config.toml
num_hidden_layers = 10
hidden_size = 192
num_attention_heads = 2
num_key_value_heads = 2
head_dim = 96
intermediate_size = 768
vocab_size = 2048
hidden_act = "quick_gelu"
norm = "rmsnorm"
norm_place = "pre"
norm_eps = 1e-05
positions = "rope"
rope_theta = 10000.0
rope_fraction = 1.0
qk_norm = true
attn_scale = 0.11
bias = "none"
tie_word_embeddings = false
parallel_block = false
extras = ["capped logits"]
init = "trunc"
init_std_qkv = 0.0377
init_std_o = 0.0468
init_std_up = 0.054
init_std_down = 0.054
optimizer = "muon_variant"
learning_rate = 0.00693
beta1 = 0.95
weight_decay = 0.0
lr_head = 0.00911
max_grad_norm = 1.0
warmup_steps = 30
schedule = "wsd"
decay_fraction = 1.0
decay_shape = "linear"
final_lr_fraction = 0.02
batch_tokens = 16384
max_seq_len = 2048
doc_mask = false
train_tokens = 110400000
max_steps = 6739
dataset = "wikipedia_en"
MLP neurons of a small language model. Each row is named by its layer, matrix (up: input weights) and neuron, and shows model dimensions 0-191. Each number is 128 + 32 x the weight over its row's rms, rounded and kept within 0 to 255. Numbers have three digits each.
Before each neuron's rows, "fires after" lists the tokens most often just before its 100 highest values on Wikipedia text that the model never trained on.

fires after: " in", ",", " W", " a", " the", " w"
L6.up17:051130128124109116214141126143168120157114159109118140153201155125132138155083148110156156110117114151119124139114078129103131174133117099144205117128127124069162148144130108125176147071138096108134146120124125085120100122170086125094133123138148149115124099130156131126163126158095145140183144145083052070075109079135127180150131149157179141124134125101081141136107097086147120130098159158107205092149091086197173113102149081126149087081095093119149141086156141186092139068142099061098084178135080076137095120134187190102122110136109058191130127200167158164169156153103148123

fires after: "n", " N", "s", "un", "or", " W"
L4.up217:127098054164149172139085171166138170111082137156077099153087178032086098143153135117106134139153116120113154074181161133125099073140142115096165131127124175147141118147182053153172141137116102126147173155121110105143111184148073078125150145143104122148157129139171123181117148151085130082137088170096115181178062160120120150137111134136129157136149146147188110094078121126128151118093159124119148189169103152140128124127132117136166104115067146116160143107100161047091096180186141137213118143169120116096152102085128157167148139143118115129139108125184106127150045090156064154

fires after: "s", "l", "ra", "man", " mo"
L6.up47:104161104210123131099147081137146108114111110059090155143096123120181197144133146166102128159132151088125090126097132094127149063181122138118077124157156148180175112127103150090114150192118095137148145116137133153098072152128148136161135159145152156172089133202150129114122136137150125164101138114206143133184115102179120118106152127154175100131185204111138188106089118111163174108088125086143084098117117169097137096150104156075118120132151105094128173090139073115114104145171147171148155088106155136029140114152162098080111122105131163114178118127103069121130142064038097139

fires after: " p", " K", "|", " P", " "
L3.up163:102197189134163138104090139108137159178125152126158141106145146169143151150156070139107158106154110140140165077156156072111121060128152151127138138132127128173170131105102138143147088127061108120124175083090158143147130182089127096157161070138112086139126128179102181141161143148115117140191150126107118195177098108121185118123071089137139154121093152137125120091129165116182129148105138201067150142130091113135182138088165118162174122160105085121082085062127092091176110127105130151173137064166165085104142089122134100113122105090126178081044100142156072127136175170163105075

fires after: " ", " (", "c", " c"
L4.up425:136141089119081136114148146100177118088049122119120145097114108179103167170112135156156138073139080132174101137164160138124118131130096092147129134108097135103158102152168087125086147140105104140110154145153133200056146158089145139108053217117123114097144085125104168187095097134077096050093160178084193164175097102133138172144111136143166171091098170122121153095071124111115135219147156143128111119098170137128081105078110108139101110100119136071129093093123126163125163137089101172115110132123149107126149125172136138110165103110180157097143172138134153223142146152106079178

fires after: " C", "an", "c", " c", "C", "s"
L3.up750:064137090069077109112129127079112110180131145116207125180046136175087101139156120133059140086181100109170122129135133166120164123221054093132091120136160108128119114155126129147123079141122139186168132141071152136076176118120138171136122100151184150127107151168175136160130157168097128135150126114127159140160111132121098098106205098098144171127131131141123142121133089122127152146111160155141057104188099152202162092113121112125133131118119157129145214086122123120143153130104147108144103102082183146122111123100172107152123162133126164204135178149125094117097059109096135204

fires after: " ", " list", " number", " List", " finish", " m"
L4.up464:207180123181185107117089026121185105150117100155169129101103096155157062122060120132179161202186044173145128169115062104141083113157169063114089148141156142166116129107197150141142128155084120104190084125141124108113130112091166114135114128106093157131137155150128127132165111184090111102104102131166138085115127109119118173164152113140161100170115197108115090133061120115124097148146142104083119127109087079147141165120163129125090116152123160079149133121114148119124126183158098170109107110120094143115124118158079183109170112119159108102114115113106137068136130120137058109

fires after: "s", " f", " comp", " F", ",", " a"
L4.up281:065100110144061139138154096154111184160149085150121135086126104098095110170150123093167129132112180156081130117120142065165065184134106133166096131150169135153157107121132146166108067136123114102139149126085162152115117078113164103150119139094169145084090098100182124137072112193145130112153161087131118152121148119119118104087104150155136130082083201145174116122151142147147166185098129144093100180144091112124127146089143083147122072079171172071124140131069161116181148125158114087112121111077075130102117138169166117036168094108143181097114108129169059170121098164078133074

fires after: "\n", "id", " D", "v", "|"
L3.up291:094159134126077134068042185068141133212130110059158040115080050124114149081128137138150131143143193062169106096079139152123164122186184088134104151109098110089110128099208139188127126126104118182116103149135140097092158133118110147074165117156162118099091097122142101116167118110101182106152122122114142104144163130126126124103133127119095088138126159071157069130140143151155190122141145134173117088140094136128109108148135101142149150029148140148138092115141171147148144142132157115132166132117110086058084119095119125161092114068133173117122147133121168086115122067135105116

fires after: " W", " ma", " A", " Ma", " Pa", " h"
L3.up537:067187111175154124180095099110143111173092167177126143209177122126084097136141097136185117060139105111178191156086086113107119188147146166112170125108068103141112123162120154197140134204189110161169121167090062057124113159179155135150131103097096147172133122129143146121127117091175104114173131109149130132077163071113127165186148171152128128075133135157107116100131118134159135157126142145160179103122086185155089127174144137100136118140140074151137132141085166070165189119187139143166159114107161150096105154097128138128121164111115096120094132132101094161131120151111089182

fires after: " ", " C", " the", ".", "t", " a"
L6.up85:137170119118083091142148120054131133205178172117125076141162120125099134164131081130143121112138111110170136141100152112135115161139098137145093112129100132128133168124153139118115120169076138068139137158141132124135118159125080155130183152146137092130112115106150094166166169100164199114084140091114062101102174012156103104117087127101108089170101111141156078112116128197184160167144161139082184135111131107079088163123143130186101068124112113093104153154130118195150065099088156107104137105085095147151116171105167164102109149216154134127169135194100131088135172127091171154

fires after: " in", " T", " In", " A", " a", " at"
L6.up489:157125076146158120098130114103116156181120130142193082160133134063155136090132170162125162136154177117160091147108191059149079084196121113151181098168125196071064129142059113100150106122136130092121111166095112130114104128200152153150150131078133139120167143136114145155109129122201126088133177068162126123104147098093112154093117180083109090077080084129135162112077147088097140098138166165134117113149168140159205114149145133150130114046116101163124083107130181094143099123131097097107119063094093119111097128052122102128117161111170138126112085149136137116135139133079077145

fires after: " ", "th", " re", " in", " the"
L4.up133:116100116185160116169120145160120118169118054117096106062098167128127128117128150146195143177175132075113148117101111160147130157200116120124142128129159110145127115140148155110182103171068100124119082122142116151114117120127164077144165133112081049110063107103135175151114136079095070200095162143092127157088180155121154102089153109138096088133126098110124130108176159138112128146120116086105140118105179194112127100134111161117096100137154090160158133141108121121150036170113141095148139116111065066208175131111098151105173164068123087095136079140138111118074156187144114062

fires after: " c", " h", " Le", "l", "p", "re"
L6.up663:115117157174148111145083094120148086157143129111121173128132128154173168097142108070116137090136114110119134141146063118159119136145145074183085116135085152132164134074158111116155139099080113114183118106145166137192201183154129172175158105076119132070116131121149136167146104182120113136136140122156088135141152081127154063141145161102117143152154099100130151128128141103113164122072087139086102208113128139120167184159120126130144131124153164171071135061160125115142107127134183142086144197063128075128133166123146130118081093220187108072186053140087163152161088108153101154

fires after: " (", " ", " was", " is", " the"
L3.up260:158173140095118204095129099095089156127119151125069143168140158048136142160139094120135115140091158131115095166126116092165088118131131114105127130146145168072158143191099095136156160194067171176110136135102135102137105117096097067110136203062177153137140064083079129085129153150095118090124189138142123160169121120137117118122112129130075198180176090130087111110122131156144117177104162151116112113164166148104104208162064133134119005134169115103104132125156177185139162123114177114143098134102082141140108148112097174103110149155153123112107179131106160144138145139127112120

fires after: "at", "t", "ex", "ry", "it", "age"
L4.up214:097142122153156087069070179108171102144150105115128150072162168109135148023104173112106111158100201134142091139060118174166165144124148114127155116108157123112111137129108093104086141074125156132169067101098130132155124156150125109121196204174114129098080113173137140183187110095081158155101113156100124127191119108111125142100140134147151097111124077108121088130103124118122083112159128112146170125107158143167103155165137135170136131093102154166105108121140119153148146133034094139119173164124164191099139157092149124172085075142127145174105146106051152193171106173139076137

fires after: "u", "ri", "wi", "ve", "ru", "es"
L3.up581:149166149092143132180162146122096057175159163083155068144116130177173092072150130100098143193119034095106152092107126080098176082088148178138158124086129088137170138146161185080155162146125118192060158114121088090142073085143139148174150121125137121114099164124120146140139135107099156144162113103121120103096177133113152099161122122125166175157074072156143151092143135150167159107147126078119077122155142115082078157045158123161099129150156169126111069110105157089112092132099132128192123075122129136108134172061114076089114144097120152079112121093122159145109127086137126106

fires after: "s", "now", "it", "es", "en", "al"
L3.up87:121075108132127099130151091200110104128201127162086191082091129098133122079178107083100133141107114109182154154146097235109105112171102115134147118097091173133149136101055179189118164119130178157148170188050177102103109155121164133134132115130131098082056130121115082108115155138105062184097136162124171146147155141147082196091147095113137143163137112100117104144209118112151127155077156125120086126121128113144089099086136083171136120097119164139163092080126118126169115100165082100143117133137185134109111118128128125143083178132059148140128115097129134128098104124074115096

fires after: "ri", " the", " a", "u", "ate", "or"
L4.up528:111143097094131184143084112107103111169159138091148128140092158108179128183086099076155156146136124087146128151148097119121175093121120172106170121153208210133159176113128126136128142106089060091099154093122108175101119140091134126168117123168145120084133107142158186119119175104161081121164117151123135100076146112101105130141068178136194088186101153132152098078183118142111093069176105171161155132129152107153176136127106100114064091131102143183163167155159115133130082161149148121136142125136129102191132099075099137139181081142134051213132129130095092113062096124111100097

fires after: " con", " ", " Con", "In"
L6.up351:092104117182104130119129083110151081152135146119097104107155098119168125134142108092116161125077145156102104144118089167131157150122126115130094132118130121138095113136102204148113141109107147122092097145175157084186063131115196117088102103076163108122045044161162117143145162085131143142138095151120153083131159072079158102109094136126115167129157112116118059113086180115145159173145114137088077092139105131072078160136132114158162165119142130104179131132109135102110129098138146151105131126124150000154073203085202177131111159102083115131157123149162105104075129061154112158

fires after: "s", "c", "%", "re", " so"
L6.up738:099126148127091173052192095093082151129101136126116119185099101105125076116094145131099143146099107068120125091168120136087142116194089090135124086135057121168084089139140097088121192142111135073113114207127098099148141102141089163134133156100081110054094139112126114147144096068138180114130151053085156142109086102137096136165165154119076130124096088097128158113097140091124120092148109122162128169104141107104121172150126164137071151116119102134085150133160103120086098104065162156101139099126140076143150149147154157132180179205070156150162061115091159199126144121163125116

fires after: "n", " N", "==", "s", " "
L4.up496:148115138112084136167127117096117168179099106182100102088125179180095075105152149113160077075116189126151055116120149168177146083160128172088121100142102140132164147152145092097147129104132109112145149125124150138100137114116111125160150115075188166097182120121149121112074090164134162046128111127085192153115117129112125132214181137102122113154143128133166102113201117186119165148138119088128133114180119145143118108106119105093096060120153168116128118112129097115130116128104178178136047174127097140096082158120136120108161185075125097061145136056163129141181062189147126141

fires after: "s", " a", " member", "duc", " per"
L4.up510:129155162097108091104153106112165125169107168134140173108131098062056149188125134101176168137085154126146164175140114101099081145154140092183140164212165151108131154120050102149107101096061099131119114086126182117165091097067141074080169159100101175149089126095128085182132168134120107149149111094132089115178146094139080156143126130194117144162115148113130149149094116109081126121163148096125155055095160169114131169133069097147133083084099133060140118141185091137097106133117107124159092131133106124068172108143139115123114129172104148100127136096065084162177104128074120106

fires after: " ", "-"
L4.up296:116161074105183121123120100112118100136106087162146134090096118123166092204071077088127202109147037124158100116099135103113183105100169101126112126145093089195093139119108089155159153105140080101127103144105195137101115144118130072126091152093159097176038127168114135150120124102092139119171115127132090177143114058150148105154183155089156134107102157127146149112131132169133104117171158140072169069135111084111064098149133120106158107187106142123098145183081156089129091134127107160090184148158132137106145134158131174117099141068175146133161183158147125165102103162126072095

fires after: " the", "M", " B", " as"
L4.up454:153171094166105197126134097101157129142155142160134157148104166128104120140125068136083092129161095079188108167073078165146125147111142158135077088139077098073176143143164194181115109125206096173172111133111151134122107143106151139121209162162105129153127116137135146103104147153127045136088141150076091175096161104104129129158133166127115144125122168111133142165119089129149108116137184161110138146097122118140089101112118120116108074123146145166157196128097155128186202187104117185180140121159153164143083180111093120147114100096172113161107172207128125096152100108115046114

fires after: ",", "|", " as", "s", "ic", "al"
L4.up373:181117141140111155137114090105125216161099095096149135091077135067127122123168133127167154076091088133151150120106138096184111112121160116127147116089122168131105126196137184158053140110159145055121181168065169149110105106170116139141159129128167091093144143123148095121131102068170122188106165089164128085123058099126156110141176064163149125184181149101128186130140116156139116094138209128096134097141124137126090170119081098168148183088123132144159174168085144159143194116129103073106138111136163124143129156141187155153159160141083125110125085105194122139101131166123090121

fires after: "al", " so", " fa", " So", " Hu", "s"
L4.up671:075089135151150188128182169150097131152119155140144114125068113131066149126101147052102052110115154100171136108155120181143134141171165065094153087147154097143147103123130091129142132142080145056120172078128126161138127125100111176102090091105132133093102191056123114162139116151131151134106129086102095124109151137214165157146151145148124133149171086140139147169165109101149139123156127136111114161045128185109161149142152087067140112089113103145099129172155077097077126134138135186170150169143110096141127082057110095068093127186151111160117134095087124122062143139137078080

fires after: "en", "al", " Ar", "an", "ian"
L3.up460:167114111072071142137100123169155169138162146140117191146138151102085123193126168133083103072146114124177122080166126097156135067138126142131120139118138152102200152095151147116087132155171140156180103086174199099090139173154182117128130137120160206130115131116138103156137206112104146096141124149190110110165104126138098164134123171081185148162181084134113114162084126141133091167073153177122119090112157056054126128081150137166166130098112118139104161110139090213085135177164154120144142138173129105122136156195111114162137139109118122109145133093124087134044128164116146155

fires after: "ar", "un", "or", " d", "bor"
L4.up571:157128110098090184147154066162066153161115096070140107166120065161060160142153159120087091084142113117150106107130122116124141099128115161106136171130152108097075094200187063181111184104126138110087144079124120126131084125129138109108149105110085126155078112090122101138114154163122143091146137096115110113158076133136139131122107141126104183204096142154175102145088132085101142123110099120105119130100143149145150120149062156143132144110112126095133131134080081127146157240099104154195197088131156088121182133123143147206111123104158195184129080092144153177139109152108088168

fires after: " C", " c", " B", " P", " U", " p"
L4.up57:149141093090087124072208139061166177141140152137122113096141094183094157136113084133123113135144206149159129150135119141126117164153133151158110132067143167150127089130139112119131137165142068118110149076108112097092171123125151158141101177157082151078122098134117146113123097140140137129153134123147113196168113073155187100063124125127102085100115090159139176165125172186119102171142123162064106138095162181151164126128136120121145137105144131106168108108197078133156112127098214117074090074126179095050090109144114169164143141117096106191076162161172071121079116146162113142

fires after: " 19", " 18", " Mar", "\n", "ne"
L3.up747:129181154171138146130086080071105083136172098121115100166107132111123211134155119146106135163097126101103107117136174188127163146112162126054177079097107094128156169163122130103092124188107128112096126158073109126125057048144125127141098101119135124092125118084118145118114128123056100156157163113160154154136155098127132159152098068098164084151090117116125077096134064117118133130091066100164127153122098093125093102045140108120163135113175162132110122056088119132067071138125096185115128058089158189113128149136089103104146148104119080121150100079199148131136131181112143124

fires after: " C", " V", " c", "S", "T", "C"
L6.up314:107140116122097102090117138108167126143078124124154101121118110127119085071169135110173070160131079112164131130116071182145146106174091075177098107083145138131173140167131129101109047084099121149130136106173063121142197089109112191069067113143180135101121093154091137088148132155140181155124079127070112117109171060164166107126064126123139095130100188157175095110139171163134147186091162125141115100184156096169164154169097141103113083116093176154126121154141102090168173139093140137170142120135122082172085159143135145143160156117122133108071185161121157081108076118147097124

fires after: " E", "e", "re", " Le", "te"
L4.up301:083166153182103157153134069140158109091151163098158162165166105095162151142175125172087082126173145117131120096106099098200161158115102119111185095119062133149141082128093117104167107136137139111107104133128159114171111223059165119096123109104148132153124121084145082143140059114165123165107103121151088080133095062152077154087128118144147133156139100181143132094117147134067118125123186115122122139122090140087165130071151131100097120095178176117106095176144144117179132107163155172154153118070094160134048109088157087109129116135098091058162076064105134127144105106090157116

fires after: " ", " w", " b", " f"
L4.up141:099147159143096105138122161092130150133158175120144088102123104134105177112104151154134105032171160128125120099121134147132123159142162117090102099134069127075127163132163198153195104116129111125147090094172152159131141179118080100131167104098120116129094075106107160226212114149125143130123182165168158157102130118165168127140140148126097144107117182142135096106096132179168144183113077095120121071168099102141148143079141077153199096182151095127167113097157185114123140079129138090156105089150125131158114122139143225108120143195128149142174115160134118139100067086148188116

fires after: " dis", "s", "c", " Con", "oc", " con"
L6.up25:034144145124103094118119140127139111139165166139031099117114108097177167089085134159201173135211152118100163142145103120098129138131133090171084076103147101143149065120170122140124128164135148127106180133097145099127160079146123097123098184087139113071128113155159171111135169073095104095148097096112120100142190091186152052170172127116123151124147099139111130108142187107132149099053087112129106128130139142084109045129172124129162154132190158100159137114086071162097134152155121133115133115117144059136106095077134121167133121067137116138139181143139169160112167108128095089

fires after: " ", " (", "le", " |", "F", " F"
L6.up298:092142158158151129131143190051125144170129181113086108108125119085162139160137134086097121100135157217104098127143140223164149122181143093119139107108162120108117082103178172090182098097139143168077088167185105141098132130068107211156148125161106155179156163132147116101148118165120155064139133144109137135107089100100119106141135111119040110109128128177209144161140133172151111122123098117123122185115149116075059134133115130160115112140182151147119130117173130147103139111145160123157147173161149153108103115190144190120090133100138117088114096088064134137155137098094058168

fires after: " ", "D", " re", " P"
L6.up608:104139088153128136106103102153129121151126089115135080126162080183109113133158103083102198135152107188055159145097101148171137146081113170095109083113101183130089161161091155144098101118151130120089189062116170144065115149157137110063160129090094187125138119169090185142178088080090142146136150093118150144128118124109159138138069096125112130153128174139116164097153133063106070162141201085097108120166107092138138095096206112172121158120087088102136104100175101126137184124151118132144181129157098124076117151152117198097139119143110132090194125138114147056117140134133166085

fires after: " ", " the", " a", " is", "ex", " G"
L6.up524:094061123113158084055233155091109076150137116096084144097125150122158112132076134124113180109116130143109087121153107104143114135155132088140176113098157133104081124155177160145055104114123152156117116179117089068107097167153135141159196132119147154148164112071150139151125078046123110137105127088165195150145105086104122089125130141073147156110139143168122119159085124191158086172126116111125132143150067154151175140131096165204145122153153122085086087080135087146147130099163090138113123131057126126121148156095094098187139060191098136120165097138149124125118162155147164135

fires after: " ", " f", " (", "oc", "f"
L4.up30:169145158167096149134130152092133104182129087098196118048093141139119142113119143137143202124117166126135144168128128156068146104101170064151082077183125161106081126119095176135146096111087150104166094126159182126116085100144115129108147177087143102154129132082121147124139107081110095147168168129208184119080122040166149077132096124187141110170162149112146186108130178161128062132100153058145143085163172112131153158144135089158155104096118095145117150093143138173115133112118125132162122110121098120181192127126130169113114145120193114120102156190116173113130159175192111134

fires after: "\n", " h", " re", " can", "-"
L4.up650:079133134176140040122165088116138152142160084096074076164121083130131109150114141092139127080136066092113085124100154144130089135094126154153128103135087161134129159127056038140135114134179141162096139098120143105114179128137166116107064136136021074076134114160160136202129141202183126150134133178128161140171087100100103097132159092125178058133124149127071124136130134144090173129115160137117115127132149112178108071107140138166157147125120126110100145157137087093118131121138077139092080133132118134075138177101149113076165142126113139130139133149126169046160113079174091172

fires after: "-", " h", " H", "h", "–", "."
L4.up669:123107102164148116190149120128083199170145120108166147172154182135117132067096125104124143108180166076097152060142106173177185107099126109141085159143128139160181145090097109115116112095098110095182148146105178154127138135149150185122132107108125148157087133109098117165100086228094139101109167162115151116123114122115106130193135123145127082112145180048110119121127176166125149053107134103103125108099120143154145079119120150151114126179165141159140176135113128088164115152154043175146155189168118178140101178111098130104122143169132104181123092191168112109111092072161169100

fires after: " ", " b", " B", "B"
L6.up609:056139067156102110169151171086164188187125105111122164168121121136117155193195162093086142156168111151096150139124114103123156166150124111123137147123142141150137146173143119083184092173115140146119087115140094136100102172057099119125084224134069125137088090108125130104178080170132110139156120125158130110150115138118117182107041071168111159132144165113193120084083143204145110129138107146155169143120112152146117144145181052167107071164115138116075131126127111110105099096115179112135152122123120099193085117178118087123119158133143103146132115157122048150164101076121140120

fires after: " ", " T", " w", " The", " H"
L4.up27:105174135110134104149073127138083116129132152095172091102146159120114143123080105113119187146080123180120118140105148145141112082100093096086124096171074070113164121138169179072155081047094101091126091104136162057083108080126130120126157200123127141166123115128135110159163113123120052068102140100149163097103101159053152121158129131118123079121129194145134127069062091151123160161118144134104121138137085150186153150117146143096114147128143104141184107123144153163146119112148126137176097097117132141101074143129175166146100092155102116153199112151107133037082209093099147160

fires after: " ", "-", " –", " ("
L6.up345:142059156131122066133132110135124085170163135104098087102089077104104123186130142173059096132132136122156149199132044138126055124155106086132123103060150126099124089110152140129114085135136138155094198122132083107084166134131141157108086138105147099111116172101127141079111095119121145108153104104153171148136110099174099182174074149190099130082099173154142152185121126141170153116089113103079086107121030121095159156115138084129135162097163135113163130130157167118099140175096118154144145125159129151154167130200051125138072127061093107112152148147134137178167102132142127082

fires after: " P", " p", "|", " A", " C", " c"
L3.up456:101101107128040150125112117093150109187093127124079128084096110100126142093141130179161136135185125195146157107125134151152194116166126133165129118102109098159136144109075169143138118161110142136120104152104133213140173230083171131101173109157163099177160081122087160152136196156138142138143137125098107137188116140122114154116093102186152118095126143154146114108140088121149091167127180142021125137115119084179108183100120118115058139141138091128106094113155134119113114095138097152120116107153123058111081123077116114169134090197170161146102142202121148161187171129131123137

fires after: " 19", "co", " 18", "er", "n"
L3.up730:102152124083052154081100099115112128155127091119120111149064119154096129153158132129140075086136176099117058083158090145124137156131098121073130138113127164128108090158101119134099225136111116137139130130118120116165117138130156164084167132154112159115114125161124152201087106070156115156156073126188117096126188114125082077144124092077161117152138134123151102138149107072145115115089139091168045076139163138086145117129107070154154195086127080120152111039125060161101143114092156097130131139169164192170150149085159113141107145144137109108193108130157107140044095122138150112

fires after: " =", " se", " ", "le", " we", " Se"
L6.up10:091150130093140059160133191080138132139104188112124092088072083134089136153172106150103097142131081153131183135107124129096134188143078117149124127138119113113130122137142127114112112169051096175076098136141117115136060163103091108154112142163103166067144153120059157086123201148114131104138204139188174141143097109108124109118086086092109146164150084096125082150151186111152127128105161151074080169064104123135122113117177148176127152141081186103079143117116155093090146141099148151106180153080136129205124169149086117154129175165139096097173115112123120136181125112144073154

fires after: " de", " con", "ce", " were", " at", " in"
L6.up254:097128138124123152116087114107112089170095169144098127086092167052155119166132169096170122175113177137120153100113140121161147152165150096168172145182140175136079092090089189124109089119185110127086139125086183123136117144125051096111128124116143155111164112172110163134171186095179166164087123099096125105138146152077084145107130167146154084117102112079140159166097117147176137084074118090101095126135105114110177172165177136106157185171112114146114066040136155166130180071136118086118104100106153107102187165153182135160132091098083134130119156172142146096112131149099172081

fires after: " re", " Re", " Ra", " was", " R", " not"
L4.up165:134108104133107120125102166106156160114149189142106120094148077178150125144104125148130151171190069130124088084140147044151088064153131159101150134115182167100154126136124126173120190109099201172130115089125090160163152182186121086124157130166142160129115108106096134103179112155131117136107180121127118133099182143130188176125164120113116089201052091137131097127120157126140111109120184075101140156177057114104142158111099126081071154116200148124096100140063119093198143073125123163165160085120083113193172148107130066116156135142122130166109138162117107122146112126127131095

fires after: " Con", " An", " con", " P", " Mont"
L4.up366:086213163136046085087108076106114078144071098165107100098104166133118167092099141120143117092145164163110146157087121159149151167114086157127155085137206080172145155097162166180138117128110138115140195143113126140169098104130093131118124111085123127095178126106138165187115121129158130079162126180134137127064166095200129168178107056111084112123138062176167142124141137149092137164104126178113151152146147090143135122139106136187131114108176132136120179101129078071086112140127157134156032135108135081116091105091089100114120152076100107118149109148178125140125113154163110150

fires after: " re", "-", " U", ".", " –"
L6.up141:118064097078169102115156102077104110162104106146120146151095064171161096134079159074165129155136078071162139118080172165118150109095125131150098109150083167150133063141113076152115115129141086211157156132080157088127174214115134077108112131094098118108064131183136140123158155119136145133151132126144145180088097112127117131097157150127114174160118142130113192179140141132090101125131188180080165152106160097128112096151152094140106129181089110146178178156110202146120099141058160103140120132147113091155154122175096159154091169117154148091072135069116128170142103167109108089

fires after: " ", " in", " c", "c", "l"
L4.up350:114105120172103062117143145092134153169109099107142090082151108126117154156121134182132136103099143137130124147159116162186122110131145122100130035108169124077120139113115149141067097203048071081128120119123184158110142145205104143101196155191123141099118130128151092176107076103139136110122151103170141068134121133124136126191095113151143016122099123192104135129135147131120116170129158067122102198112101133098114088167213132100128101106153140099060124145109117116107056087121142143171095115083145113190133123119142135101158185093147108129155129103152083131096136146148134144

fires after: " U", "N", " N", "U", " Ka", " co"
L3.up734:118157134159095108089134112079129132179142110101153098165177174156112152091149172129066089123114060116167130105132148136087155095111128112133153145123110106147129086170088112125174126119165127108161178119113148121085114150165092131154192132166060090169111107121081139193147123062159103120152079075148097120165209100139104083169077136141142108133149082107103153088137076107124113119149115120144194132179094149150121127146125110137114143140109089116158098135132138086147098076145086192204187129124194085111141101145052075145104066172085167156167126101131095116093083121153081129

fires after: " A", " a", "k", " D", " S"
L6.up518:135134112071131124096122124079067100170095106128178142106122105143107121170153159120114165168097145135189149150132106096179114105181121149144108126063108126064183154151075168106069129111117135067111178116131138153108144118181138160116120161176182078128147113142140116171145137103124090111113145091174175130122124137114119078111096135164102113131094145093107086145126107074137132154124122158119106136195071131110170137159149169177098113094165106091207119060151153136171154129119119156192104096060092135043122171098151055136150138159110098116164089156142066145164118132178132056

fires after: " J", " T", "d", "%", " W"
L3.up717:169224190115168144092089105128152163094122152079120083149127113144121072133090136066117083155171105170136112119141161138193135109146095098156161091131153131178122082118139133129100158100131124145075156133143121126135075125092181126185126072101153122119061069206125158124170157139171106100142114146100141150105156138126124109162137149121156131139167158090114148087071177162129123122071172088165094088129078179174085094124138090152103106097139136129162116123110163173177094121182120188165101124099135122105121155148173163085082137093131136095161124105089152113235123148150156134

fires after: "s", "y", "fin", "==", "l", "2"
L4.up560:133152078146160122150149103092097086083131115107137125123176151128167127116134163112129115141165140097117170126141083110147188101111120119133136122117161138151186076212117047152105103096053131103152133158107106126102104072130195147117192131124055087072126187137187160097130125142136153145123056120106123102167125108140129135140135114183128084167076097178077101162139161142069127149113170156098065112173114161115118120096102065126095115087116098110138149137174083098151116102155126201133133146120168127068182149097085110130139105058140142144217149128117071134171113125131119134

fires after: "s", "as", " a", " As", " Ho"
L6.up447:109050125136130148134160132136127138156166053181116199150140110131134085131183133103079126170104156042129109173125077114208144107153123143116109141116139096179131128135115180176151136140140056150169160139090099146066125147184131094104130127139091171065077119131117091070138146140131050146120097074126122155131166093117084178139155113147129161153110160123105108166100156156081122088142131102079101143169154112090125171153158157080101136171154134122094125176093085165098089118155170165086165123126112138062142117099139166184085091162095174096147113127084145144152170115164138109

fires after: "s", " ", " was", " is", " were"
L4.up346:084100129194145128179132083167089151140094130176108109091074157079096094176084144130106166129128149125143069155159092112123075109090093063132134116090154065118126173157112159159165120142085101198060145158133140074086091148113145138175070141151086150103104117086066117113080085108128106173167125101108109109175123124141112103204101127123173081188088120159041132112081097134145135113077122171122132087126146145135118136119121156131143131182125149077126112220106132173162108135094134129140098106144122117118085135118118154152138137171110138083163134095142121157103122179205105102

fires after: " ", "-", "w", "el"
L6.up206:071080060129142084150111161089143101130139099134083056098141098141148127222179137079140128145139116142131124124116135150124067130199105084150086160187107160123108137132134123096168093099118130078180114111156134138162068082149078124127103140119112132085159093128087127090086133115103107099143109181121157100163079096099107118194162175144097154131197087130159098117156160189085110121140150132094115095184098133106113166154118082170158169127139154151168164125101167164097101178064169119113185146129140133073126130194101079098088147123134101144156100123102127180127060161134129117